Weights of a small GPT-style language model, trained from scratch on English Wikipedia: 7407 steps.
MLP neurons of a small language model. Each row is named by its layer, matrix (gate and up: input weights) and neuron, and shows model dimensions 0-191. Each number is 500 + 40 x the weight over its row's rms, rounded and kept within 0 to 999. Numbers have three digits each. A neuron's up and down rows have the sign that makes its largest values positive.
A block is one neuron, or neurons of one layer that tend to fire together. After each block is what it responds to, as a language model described it from the Wikipedia text at the highest values.

L6.gate493:481477456438490599509536495527515515497502492510507595477505454440467521508515566560520500478495504535504561536573526469505434476493552515494436510515538430441425513489466491449534505438432453461459507547514480428489539559500531524506495586510496475568472527549518525527544462464510541537517542447482545533594501514555574502508500514492500474478458498440482470421451477446439492442485432472542516498530496526525437514558466533512540552480526412553504503537547492486492514484529464432574482537472518462509512558457459496479462496533507598482564534469523554532509524602543530580
L6.up493:434422534547525467530504529489447470526470455427492497555485542462492487539524580478444477469479557488484498509458507530510550485491584494552535519473462558512443454552497471520528596495527518499521449542512497489440484476564540514501564510485430458442482562476471601509465552543584479514506556478492495486415489512563478442461484463469501491555491508474498507465439435553508523549467572580511469494557547492475508477549477433450497462536477469471489562514534550463549516500468496525490556525497487575495470457480451550503524493474440566474430496512592505560380497500503488502
L6.gate582:534472526572478550498570481538532537518549466473492470495535466472513491467451462516539474515482477515548461567540482476455458422488464519458471505506469593513504444515534541487569476539505513488447438488529478519521454483500537526484450458539415518499536476573566469512483539528537485447433472464520489454533545452490523462489491412471549461525470509541495476492443541584406443500428505496595573491517538484523522579541504481486479522512540511519571471488484512478403530436479524491511517491383559488605467551515464473508538470451542528549520514428548497495467534553538516537
L6.up582:489499500521491422446438509477539542515467498455476502629568467503468527501445396559519535493454451453501488515538514520457523452476487579494494453532503529511447481484414465495479537455495496541503548517495408589500507527476464497433455490531515500537528459502407530432495492532472455513573533496551457568495534528510493543506520436450535514497461479518520543579524435493456516489544560470577498500483474510572532438499485453513524614559575463542509426484532479487538508445541550539486468487527483557523456525554568486509485510488520447443552521528548502496480532533476502483
Responds to: Copula after biographical subject. Forms of "be" (was, were, been) and "as" right after a person or entity subject in biographies, e.g. "Foster was appointed", "served as".

L2.gate443:438543534500500530517501462454524457488461553510462484503464482561482558552491524623505549488487484523446513530592516535424483512552516509567576436559451507570465516539449492558548482502505485454454548534521458531494456505562483515474507485441492523525458536599537521517519555445507450573440534493505479575478524569499521463492539469530518499516500446476563576496494548556515499464485545494530483471451516533513493500460491559479460465528515459435479494537523454493494532426425489519480495460454497574475593488527523496454555422428589501521541558517522464496493520533497549558
L2.up443:471489438500468464446461489470532410488454523485543526540475492507465545484390465502474518477533458476526467502480521481579444492470524462512491502553442467532441556441501542535492501523457505473562572514601478502479544429500507447503480543440522584522487494502471483468482519474554475491468438431458490542518561492494510533420532501448505484606523479600466492494540522568472443466474553579560541501462515483510528501473473526496423458508491518522531532536559441575514480464447528528516475567490540547567445574520496418473488554536548527479529484474519500545494506532558510551
L2.gate562:518520508515481489526565453444471495444467489493503519425508482525481523544499506499553517537486553492521518579449511484457507389513505485584453526507525539451552441460511530456415436493508456491528468534580506476461459468599500384488428535411506434478512511523549480486500510467520483574517473527430524508556521515515523443483550515537549543531443490485495516538530487498497472474466558494475551456439615502536577472471536466531571531498475511478581500565424505534527494488446479569487453501494527581522484457461468492425534539463506448510525528504538500519455505545503530515
L2.up562:452525466514461511469548462525518466558575458523591558450391450539489448512512484515506450501526499497535489475535556458533520485527502465575557464501483528516478389413512507441473497443478512525478506494570427505475477574491502509526540359453498423553560485488551519466495461517527476508464435509431534483548484477512484544501546504496561522546475478546574570524513490528531540542529496480507557435484474526533490512499505520551527486520535450552470469500488526529526433486430504526449502526498523515507519479530401456444497549568467510486537532536520472530569486444512580515
L2.gate662:535522472495485469498492521497497507445575419459543473489524467499484487510505487532490604466476459501580522537565530464531433500475456420534477501571525524490535483483530528487463424570489492502523571578501473531506444533492494470481533512483464477498499519504502465493469458524520466542517505609480478455541466521541515392472527450545555603511453472488525469461496541457518515548494458549436497430505507513546516547453520523533497547588533456567538517524421549522568510485530473499578384503564502476490504462460535418471526517521482509518517446516578532437506520515550559504
L2.up662:433486519532523556518498482521457484507608492502568477441501511557548549441510436507522469495518440543581551532522486524551428469445603476461464532477544530388498518482460479521513514465512496510563434453538431513498510522485513430545519475530454453516552497517489512504466501463462529486493461458535472462473491545493486540414534390433509527421529419504505521457462540487453507521494423531541539466516563506545497563496432510476461515547554523516519502502485550566544502467463522524458528532533467457479563484484479526437480469517519552446518459479504517525547552556586475472
L2.gate688:536427482487466572502519538487522528508477426499533588517530512543434550538526487523507568508521448566473575526456530491456436463491495471505599470464446539443490533496527478469492456525523470527526500541494408566491476557432483456477461568470423488469466467536453474473499466488554484471460519509512503435366495495491500476455516430484524526503453473485478533495473512517543556528459485535471460495482478485554528482512465527545585512530539535567464497585409535479530578482498505596481540480515526488501516494514420513497489550473452464568544462511573530465518445481449502533
L2.up688:547486503432531451505513489485505506485489483476472520448575417537452583524512505540531521513548448485479535530458475528569444493467475486499561525492482520464503587501457525567443447537518482549532496410496409414555496538517476517480539542567538451529484484512517520487542491406565525530542447528513554492561470487541522547498591444476465553521535439515484466494463438506529506553482509467454582443472501556529525520544472573513469557528561493440544470491527483530482505518518415545549497544515482496546449490411526512540507529499452474433509423493516457486457518493511422479
Responds to: Forms of "be". Forms of be (was, is, be, being, are) and adverbs after them such as later or subsequently, mostly introducing passives like was appointed, was released, can be executed.

L5.gate180:481370542522481487510547569461534449501470435423516517513485456454496502474442460475499521479539471501558519507576519445482482458504462486548491487480560525520494461446530460522457562498534498544472493489550502453574464544457482428554524557458494468504514521484556448465476526448461490481579540463460456581534533456438473497445524534488493491521508441508470514547551551481483453413487507500488455504518542488520521496424513470403461528494505518527487518584469483491539503561510490504588582459485511467420470436461469506431491519555594476464479503500574476448419462507514503515
L5.up180:493553465462474513453494437535507502523466428509501529528537447497473464479545519512460556463516504488498483459504528497435399555550434512498496496459511498509519524454572425482480490527444519513495465561427464446552509511499515455502463505472475474471450541512483494550396531437538521541447463419368476532560491503490501528489502570461407474514476471551557470535564440494536501440503491510468513507491438473489563404523504522502485538505535461533486482485402526471485494464467427578526527483541547435506399475514500487503530505480562479459485516461542413464471508473462535529
L5.gate401:440518523504469441526532417447503476385514441502471521445553506418458512535527514471503525488466488504491536541535519538506483526550494561513499518493630438493462529460471536544509528505492450531538467506454435490552502558481494548538498533491479501512483502532479498482526470510578501449521515521481502497523352589516476545471507461458510523499515494597480458556547418493464477559469502535496448493564570454439576478409534479573506485543497551524528527464487555540476459493479498515470484502415559482519491558475514529474446474491493441532471479548455450461492475472527444522
L5.up401:500516466561496535503480513509502545486550514470463488504488495454483528550523534563492548577493451507480486515484512532444460505471555480496487467535494466484570546587437464545501513459573572503473431580534475501507476513470509518428453444538503469529437518441471466486466507498523494574483512390502466473476501522530535447499596542469463516446583518522473505489488482469520512508515531448540554504536466530417536467464513550467465440497501497495409523546467571495518479484398457473484503427502497467414471547478461522568465510521478531558486533509435469506473511489583399403
L5.gate406:391502500472499424519563550485522454536465538480527485538506462518545503532461476487519514470489567482486537491449518537537515544532472566456542486564583455453421434467465483532490516542515498530487425557550475532474517571487484505509475540470507500427489441544468453536379481502530545506593584465438446510528471512535507502440585465529483542561546480501560500541508541443467513510468469507544488471507423510532528511499447554469560495540505458540497470531489433505547559527543468512495603437478438561456506492483504520525503537465464498538549498502477468548426554499490508492
L5.up406:528482506526462484517497518456521436480503552504583486458447583453511499487550493486532503558495514491536514540500532435453584524380590476470524463532518498560455539445442453489552519499480442541551532527521506590468431510542447493510521519503525512448512630504501512531476466527463509446498502434473495530603524473497478531496477438559473540544519489526524508473521457515469439539406535459539470567494500489448507476470515555540497538457516498531486434549576494475608473450495473544530492521434458425527520472510511539484468511470540506514545557439531480477507542500518513548
L5.gate450:451525529512523456497565438479543452584576491531412481530522436493469433542569469511505484550454513470463376509481508533467524517534522483507529457460545457539462517450512470487496428492539543527474457521443532496550476471518523515458485465466504522457471493470511544458575569481523534552593511524459517494493556477571512416458470437558515552462489468467444488550453532511452447460497532438447480507457431471521526506468527438524494502557531531509538517418539493554430414545558505555521427490474487509450511484452530473545529513516498485473486513459530504475480463522426471444
L5.up450:385467486507505498491559516466479463554523507482454508515505499465482529559544401420465472485521539505553393526516546447549475421547424548494540546537576491592468504429476426512542504502529490511468501554445500468501515566529471530512480501470498503457502494470523421503504548509521592531580448495485434509512477498541462498517470489452466482487528533525507503457470449507408540489475520530497497464442459501511629482565507466507475435510442526463496449453511502491441504547501502621505517505451466486519507524473555538473475525505438475463530496495487490515551430516505440485
L5.gate600:487539526509540425498601472470558529465449468456518529440517422499490553510438500450516529539477480493448486485510542525621514547487515471552498517452606498474490532423466478461489531472466516467568455494545513505451552522463520436424460416512501446467553524539446485443465527569568455507471524474476492515542519554486523447528528443491498559469504448458514464549536535551480492494505548451489475448523504493488550498498526468454505474433470480466483514503551510496464441452525535560491446526433551464462534507484461558532556531545546517545458484496437475517443557533586556473
L5.up600:411490506450482522507459477469569521458513509492513516440473534436418525536431543471452532525529437452482579542476467498495579466482583450486537473545520515541524495546517472507529436528451495461489464492496508508526470439476411447503554511457549501407504581559501462454490544484514517463425445570489530555500509533491591454573491482476490558554497485511476544503560497454475432437498496519456536458474522467469507546521538518499465495544497534487461442480489573504549527557513465489592492477530444419460480477414548516498487496537455467463523490454486573500450492500483489561
L5.gate710:461448503515574500535519468517464544497482472419491483475465435506540547526457569488507473512444514548571504592528549554534493490489549560560574547534473468495529517443533490477522451509493580448427464478476454457466486463516459488466496509519476429520510495502505541551503493482503520479503537519531545525516513450496485492528479541453509508468523501470542492525526480466506498534524432524487496499440500538552469475462549524534513473499507476495489553404491561432521462537544502438544591449483397434427545542451466487562458502567529421559416479550400420525426512490517500531
L5.up710:501402518541505475543528553491475477633465451481468508457494489482469559561545502486512460546487478528491468579543528491512486500539567501503532545474587489506559540449590549456505480506525401521562469433498502510475508531494438476444467507498538482432557513399487476541487523472548559500617536543451474517513503503550508449462447543442545505479528476461504469487497418542502542535463482508480562486499537454532548483447530552491510507425467479531505539529520541455471482527546561535446492472455486513507443516532530508548494606509537523535509490484473456532437539460467474470
L5.gate734:447516538467516466487543538469530478395509419514472521463525498515521481516529431550525475461527443533478502505527506519523473491479504603562533461550525510480519515424453527564555489493515471431493494527446536469514595465471519509543516517504428507431537535442471454454487487505438556516525426507424510522544502504488461461459470560507473466540482406525504487476503502499502528488449519498517494530483449446405530518496506484556493518521466501438494530569511522510498464537522529455535600437575503476497596506420498390541483520498592450485495568496470464457452529447464467517
L5.up734:515505486546430477505514474518432497470496443494566540521529412524437567530458450555489476578591456592497575482575542537495480529529477466489492498484520507475405467498436439507493505499459513551441523515525623461476510495468479411455494491510489552474554524508472517470459603477483450511511529463390475517519497427513529486507509409531437423553543500526504500511522457468526538479538480507454466504468493483455492593511570462437485483446480502526458496468479523506550513480520454522512489496547512469460514500517511508482484473470455549507486563539528412468524458471531547460
L5.gate767:480489518609556494529492543479503546465423435494499574440465497424457565480483488528527499438489492486497527501544486487542415510550485444526546463506430456506446500540515481486524491421502377513516457604466538508566475520492545462438454455490483484503520532516541468484490519466548548475487522563489551509504487490511533474450464578495476557490519441465469434496534539502537495477495587470493556486485524493539524541480488526502437487575511463486484517417430493492525468511562513548527498523535537466520541512576536522555509558477510465439549571466538552498466533545524441591
L5.up767:467537561455540435535464524474551463462460448522505520519584408511550469462516558503500472463444490446504475484538551490536490483440545477484546473545459465488459525456573532479480554509474538469581458560404476513470562461485472444461416539483445497480530444465484458481500496429486484473451483463495543452495490556495534559541431491432505546533521551512512443531470477526467503467559492513476456512506529501478445496525513515593451471503511488565480493459525421454523533515454558500476550514522498530463416560510498560451387520499558537504477576505499427460451517510512537516
Responds to: Coordinating conjunctions in lists. Coordinating conjunctions and commas joining list items or clauses, mostly and, also or, but, &, as in "singing, dancing, storytelling and".

L6.gate234:486534515585528520553508536514547537499436545514421541485419452513450528400513496473502523524459499533592512494508443509591499449554556479456507525461512491460426477493462449556503509507439522421534467554466486529551495506559471551432519475553494442467502472514530514487501550445479491436501585517489442519515472463482541570499476474427529497482491495442510484529493417510529567487458481551471471585402445546547530499511497517487511478449504475480451477538470538509451537505479525552450522405443496500459489492510481538495471572507523508464477524508481469473500542476383556527
L6.up234:465489492531462579488487454504506506489507549490495507442453440531453462504541513546495500475453490495421560538481526498562454534486555488483515472529556512542494507538514461546586517487464477467520420521493454518542549472493469537525477473510496467538490533471467514559488473479488444483565519449503538495512463509526459427479492524463554507473592545511469519482518516401496417547440488507545449571468415529514579526508553494504556487457490485541496460529502535509449504496519496482498576573469487388492535559482503467462426587486539498508585495521457451522406531589439541578
L6.gate747:452499581442457498534478484471463485522511489497518482437512539469481558495453500565525429465490455406521474461423514461556456447548554495499542507582502503472446496461476523491494510475518476507418449530496470499517551529498520528428482476521531581403478518488515466467439454511474545459580531494502519536424525550499475483515510524498509472453490610429536499518418521547505578596421444463493553551480503531423532569453554513519511528497516509524437464579495498455476487520488464546500459464438508468460470500529505568568453499542521511522468456501552514526498521431510503515
L6.up747:456483575424449575524503495486500516482483490497456457369524437478516526462571425530512481521477450441515510451455546497558507432451520479452502544497544549428446479457443428548496504500540476551490476568547486478485502479558526442544527500515537491442506506519544532485498463469475485460536493530481497503495498519517568392444517566504515497424462576410556543455496472481517501466492429475537506502509567562443563525527528502440500497566493443578502545518533513480480487512567531494516479451456496414454476522500534528463458542491532457478439532487491468490456444536480496468
Responds to: Coordinating conjunction "and". The conjunction "and" (sometimes or, while, &) joining two names or noun phrases, as in "Yunho and Changmin", "KFC, Spur and Wimpy", "summer and winter".

L5.gate138:453569572607511507525505552446478510407515551449541472487499399524491532511508605559515525442487402462485494508481484466481499539458462466516491508501427480483454515509492553537537469466473487450473518513546477490479482484580473558464442509485457514489470506477397491480485508524520533495565536502535480499481543539503474510414571527480513460558526556496417479586487514510536548532565470437445515505541483515475499507544520497547482444456473496461398469507458509546522547468564452476499402539507533528465483479487530469444533500489517561579499473545562502463481505440525487516
L5.up138:457505532518499528475470504527515492491509523442388576435477493517481556507530473544537552529517544500499517487565462445472449498517481490448463489522571463508518413415408477465503460527536611530518480484486505504521493497489529511504519581471479468488506522552535512518445528517565469476536506505546464436560490478457551509525514429485486502522497514534535539595515505466548587493521470516449475445443505492481509413478417538496501493481418453435411542451472545480495469489487470535436531512525492574503494402552485440482480544514473529518522541450452589462506521562517441500
L5.gate193:535445474537536465560556530472558450462468469470545512534485468508459522423485464466483558434535504400514472509475466485505532494537468499454567553559460483529438546530370521452558470510439518489459429473477396520500468497495525515516458449412433536512521477520457529411465500487479500450472542532529503504516520520521474502471478501542497477498498425469488507522458479498495586495481520491498507449513455450506450504494420467571482542470526414516560534465493494489467569472565482480483448459499534577496584492531475551463515438499462483538606530536497505440519486477526453506
L5.up193:586467503581516493550494498546497467549445526515454568503450378459512524499496513571508508521480497552540532460508493530432462470529470402512519517488533472478493511460406495537514556501481489499548449519516423498475453515461484528441426509485481536530535484569482548511526514528497474442521498470558533530507554533493474506506501459493527467532437517525499487499544461517458526426499474412563493496511542517535442551568545545599368474498515518474452451454442547478448533515538492564520515455521488536537512507574454452464476471502498523533582445549488510495456463488523499578
L5.gate221:530491437524483452513553474430551529513460590538501507437457544489561402533528497491531514503515499518493460495569475506540521516454567470518488495440499491448503508515501453522519469524479561469467453485545533608472575478509476428548472493486496493483543480405538520492599528468399464472504487540540501500500527502495422519446463474482517506413544504456578468495505513527529463462541508549507482537587445547533494427453498577457565481460502533517577474395535517424555512440514519487447518506461482518472530524511471471477477477451485558530522438480489524514555547497488453515
L5.up221:482511565512490477474516521556523556511484528533495594475463497474532528469467466486435545504507527555491522577538525531531553504480552520481549489536486513439474531569453518472475441493444538373498479517528454561526461474462502505561466551439522533529445464448502467497531475470456494480459477508514507495502437460528516443530489560453521582506488556495465470545431502543501454508424460517548424458521457438472406563461456493522492598569467466511481459485439511473553473472485503505465517465427504488549446543554523451594468470550495528420519494452482562547513483510510523461
L5.gate325:512440562479501557506576520485521450505448527480476472548508498552524469443439564599517415537475412487444565551500477526498482508500566479462463490486456446519501460485521598513489519555441494481487477544504494384495494462506478501460464518509428524489444523575462475476487451524518438515513543491562535567461584545560471404500522423478485553521457498540566539452517535456456533546531503560512531442476544453501484498522482534554543546425551530491573542488470514529505462517464459485486455467548541500461526534527490511526522513497435500505430536461512496485478482556509441503
L5.up325:475445552465444486453568463549469526457497505481449519525422510477520478496485505561517504521485497495506516468509510459566479460470544516520455517468554459532526516511553506527391460476459510559584421513408494464436486486491488464540465553500461485478516514534564513499518520512511463509510542481499508520495422542472568551504491524448441539523466543460551494526470512455384467524464551496521422393449501528524495504509529524549571476524512466378476539490537479433487487517419424574526491476585451504532488502501524496469456445525418510573475462467514487527498541445479481524
L5.gate377:418482523514481460488521478491426483512545465490524534469553439454500470559499435470475527504505473472496574489515548532422490549506504506558516466513505521503441479534502436511538486529444446582455518561461508509507459527526456533485512571536537525429478540543468514464501504464480502536488488473450526530455555534503507430453502443410477508486456476517464526519532537583423494437489535477513489488487565571515564521411489550466492540561482556556468438568428584409532456508489486482540556467473448486509509494462497514469460445563411534490461546497539440481517458485457423527
L5.up377:470543547498451538632526580443418552561503544429504538514441476534501523493507546510472536471531415497518558559524503446477464477564540556465515499492545472458508525441482544566544559479543504540545496490496521475485506555467562514460504524502535505478579570526467515466474516452552503471529558552476515500470529549494506425506515460482509433493451523481450453469489470497571461526428468414570448521544499475573517526518495523499495563463534511544482567443549532527475487440433507565521529432554411570480529500515484500462478481491471491489469487455537493433467516491479497516
L5.gate384:472467462520411481449549550475532517503502548502455583474460483468491446592508521510497515495489496484486535500499490463400512509519523519558581480506538426516417527558531492497476467537462515441440454486550519448503465518436455464457493476481449497565484525512562548512488497513430469498518480468532519505515510486541519530512433452374591538514520530498508542478580495581526485475484504559530465523570483466503515533464509561535553595502409387519512545521470482527507477461449530558466506488530509561531511468456476504534466537422469471515555525465546530466481483442464459500
L5.up384:506501504477453537489496502544504440413498484480509492512455510468541470510478503531499556437492535478549535542530473479488477515473474542614460439525483495539504552461517495496460398459583564452523498481498514498444463487388493554502570512496456473574545512537566509563507483466449527615588428519530475465474500533503443478491478464488498476495506468495488601472556497554485518480471526463548495489526462485513506467524490583523535513477448452438520497463506460436493498442487453475553506415580498558516493438608509493498529422464517497524516505484519581452499487510453457513
L5.gate523:521529485491452517471582420495494518463509495529457541492535544493493524457537521592464572455473578533541530458511565550456500550499489492484499528508464497545550526473554454457528464486444546510566371536549461475522487545517492546469499495492531454450388514519508589506510435477531446575487514457522508416532548451412549486532485511446510574479481480455491521538471460449494573562524504495493508431527523508529507554481447496535519442480533530463499501515513549493436512445508489519492497375503485528491509494501462492459494447546483538506498477587562470502515490472533443437
L5.up523:474482475532478472505625410436432527530435464557458545411514499473503484502485460508445489500489471465466468554482518464453460532513557500475486512555517473483459470460494519469530466469444453530507449512494461515434487533491456483425520461524469479443457594531534534525411543509558573542504558407467505460512550487494572464450459543511511514499506563506600471487455509511525556502454419509565460459493499583469555518490525514530547473481523526558515518452490506500511545534456429529586496521464535516463548503515532509511555558475486503504549525473557492501493438440474553535
L5.gate673:534457489467509509435531498397550494478494564492530509490488453531486520407551575524523485469520532474527390606497498480473524473471617538532474504423493463504518455524495489483510458470426547511448499498544483501582560516515511466420547523555499441542489542466477519384521483524503482529515527462438481431465491474515541463479544450492568522497485498529503572457479507555592551502473511525498478478510539433523551525570536507534480523511520523567542494496488448549521537529504543586473463501520452437521478492509481449507495519568460460537495505418540507487513438531519452501
L5.up673:526468546537519523491578478483458460476468560526470544419458438561468508489507588495502502498529505488519428502563530481570484511488503515544491495395507540562566462552499433478486481472477545488504488451558462476471466538554402426481543546480516516482457500491551488542432461515458522551509532503543472458515490518475502498437498433594555593517529458488448524411559498480533503508490486494531426561532533562539534512556516460506527568544443554418533486523545492498540541440528485425524505538456557513471512501549444537522515521487541510564485503544453478548553478496467501488
Responds to: Passive auxiliary "be". Forms of be (was, been, being, be) that introduce a passive participle in biographies and histories, e.g. "was appointed", "after being hit", "had been sent"; also rarely adverb endings like "subsequently selected".

L2.gate267:522487512460536507442544473488497455543469527438518486476391501548483520364576543497528473461473477524490432504485497499577522471485485488478546447398511448561544546513522506512503517482468478552530507547530451468512482525494442521513512526414519474447531493443447501420542615540450509452482526493524430489492480468495521426512451438489510522489493534526492452519510461452498488515535475509493447509420446471423536512460489509563482545512570482529452519501506516584568480551561499480436496453482415547446484539489491519473583535473491440520528518475449540533552464544501503502
L2.up267:511535510522487568533518453497462512567603535456519502502487473449476531515572506477515491550444516517529503546495514587530456549497480543450544507499527529437436479492515519468492527536538495558487468491494513562503536548551548480502456579469554571539503531408476567521483476504600475460601509511485478410455558493484488434533527438502487480514489468476562527457450496520472529579484505530497483477502500425480513516473515483543557546442498512540530511477471493587542447564563531424489459534441515564488557529466445543523510484492476458517492519566469437521521547542418488568
L2.gate337:461467526494527466541538533435559589489555526482465506530519434504468508534476505452537516447476591495523560465485561412528467534502513501509521473523543417512482478460522515558577488494498460516474521476522471539525486464484468474510560542544461431534506482464463509485489551451533495420470503555498520510543494469483474485476494516480493491473437509449513427534512468452505528447467422517505498547418520576565520505507466454413516492494528580515458606434459536501516501444429472457552598493468484511459525521459561492588523459502492476525511504498469388559477513499536575542
L2.up337:492538474520507510526448539486442492494499550514484436546500406440491508534527517484461493514505486563519571536483544494541455546454530524545437530453485513522455562512456531498550484521496497518503385489471489475530499457532493469494538488476459510485486514477510539467494500552498469530487534560490402542512458501517480480530497440490448485541519544413482495457476459494578500525441484485422451479416476499531503465460518431546603457466552525503485445507529564472509510486649457510534522415479564528447524456409509513503538542548534502539531476500507589495571513491415542461
L2.gate357:533486503456495446555549493563513520463510486455482527473510483525546424530549475495533517476559543482429518473462431502543534532455517421525514570497505388487553582518490558514435445429460548485554527505456433456502486531499541495475517516540464507553482496427467590503522439455530506457549508451543462516521458455468524460505542357549513449482521519527561414451510518561489450442531507529463461463456453508476508600510527448472545528492497514530514546466524533493542528560471532537446441546520535497558509476493464502506516495473480498550542514523563526504507514570537505513
L2.up357:520511469515519510580500591523479521518505432507593510530494490469513509505487454464512486543592468470518479451594520541497516491580502484458476451420455526531431535522507485461443506427407462522524510451504470453472470472460508491444478449552529515472570478527555497459573550509530561525528512500487462535502553475496473536499562470515512480464500573505530512467471501480550520490616436569477497545504458522585508502526536497486487462558499529540540444482485540491560518398462556528505539588489455547542544496518502485548428526461540455513496560512440510497548474544464567512
L2.gate466:486467521544433579454481459445575563517528500619520535495440491442504510524516473541500550477439465463522579496527467491415497445478501523482583519409525443497524511448497500476531447462549441466416442527525454482471457531545533478558500522511528516396516443428536543496502478533456513475535532461449475466526512470470482488542496443534502517478501517478493434497557453445500506531513483500540457503470469471523456550499489547520577545455509492473505514503364509462509569517516487510570547459456548506464524421490443428478527493467500440501474510528437545479488531510501471533
L2.up466:501430509476473457524462477560445494464456496524539510440477538511485497517435427493480507568507428395481497491577627450504533527476489442503499470444503475495488534499519550446473497504484533434537501509570505426427438548492574504444432492461506548554500556458513485464494539491572442544442486507444517528465548460534535591509527463470569477508492466552544466443507460533430442532485474483515484488513481486442543551491502503566492494470575474541465509546501540528488491482503482454534483571473546518470511403500511530485472553512487541478594452466465428529504491483472535496
Responds to: Pairing connectives. Slashes and the words and/or joining paired terms, e.g. ARC/Columbia, CDU/CSU, chemical/biological, above and beyond; also some mid-word fragments.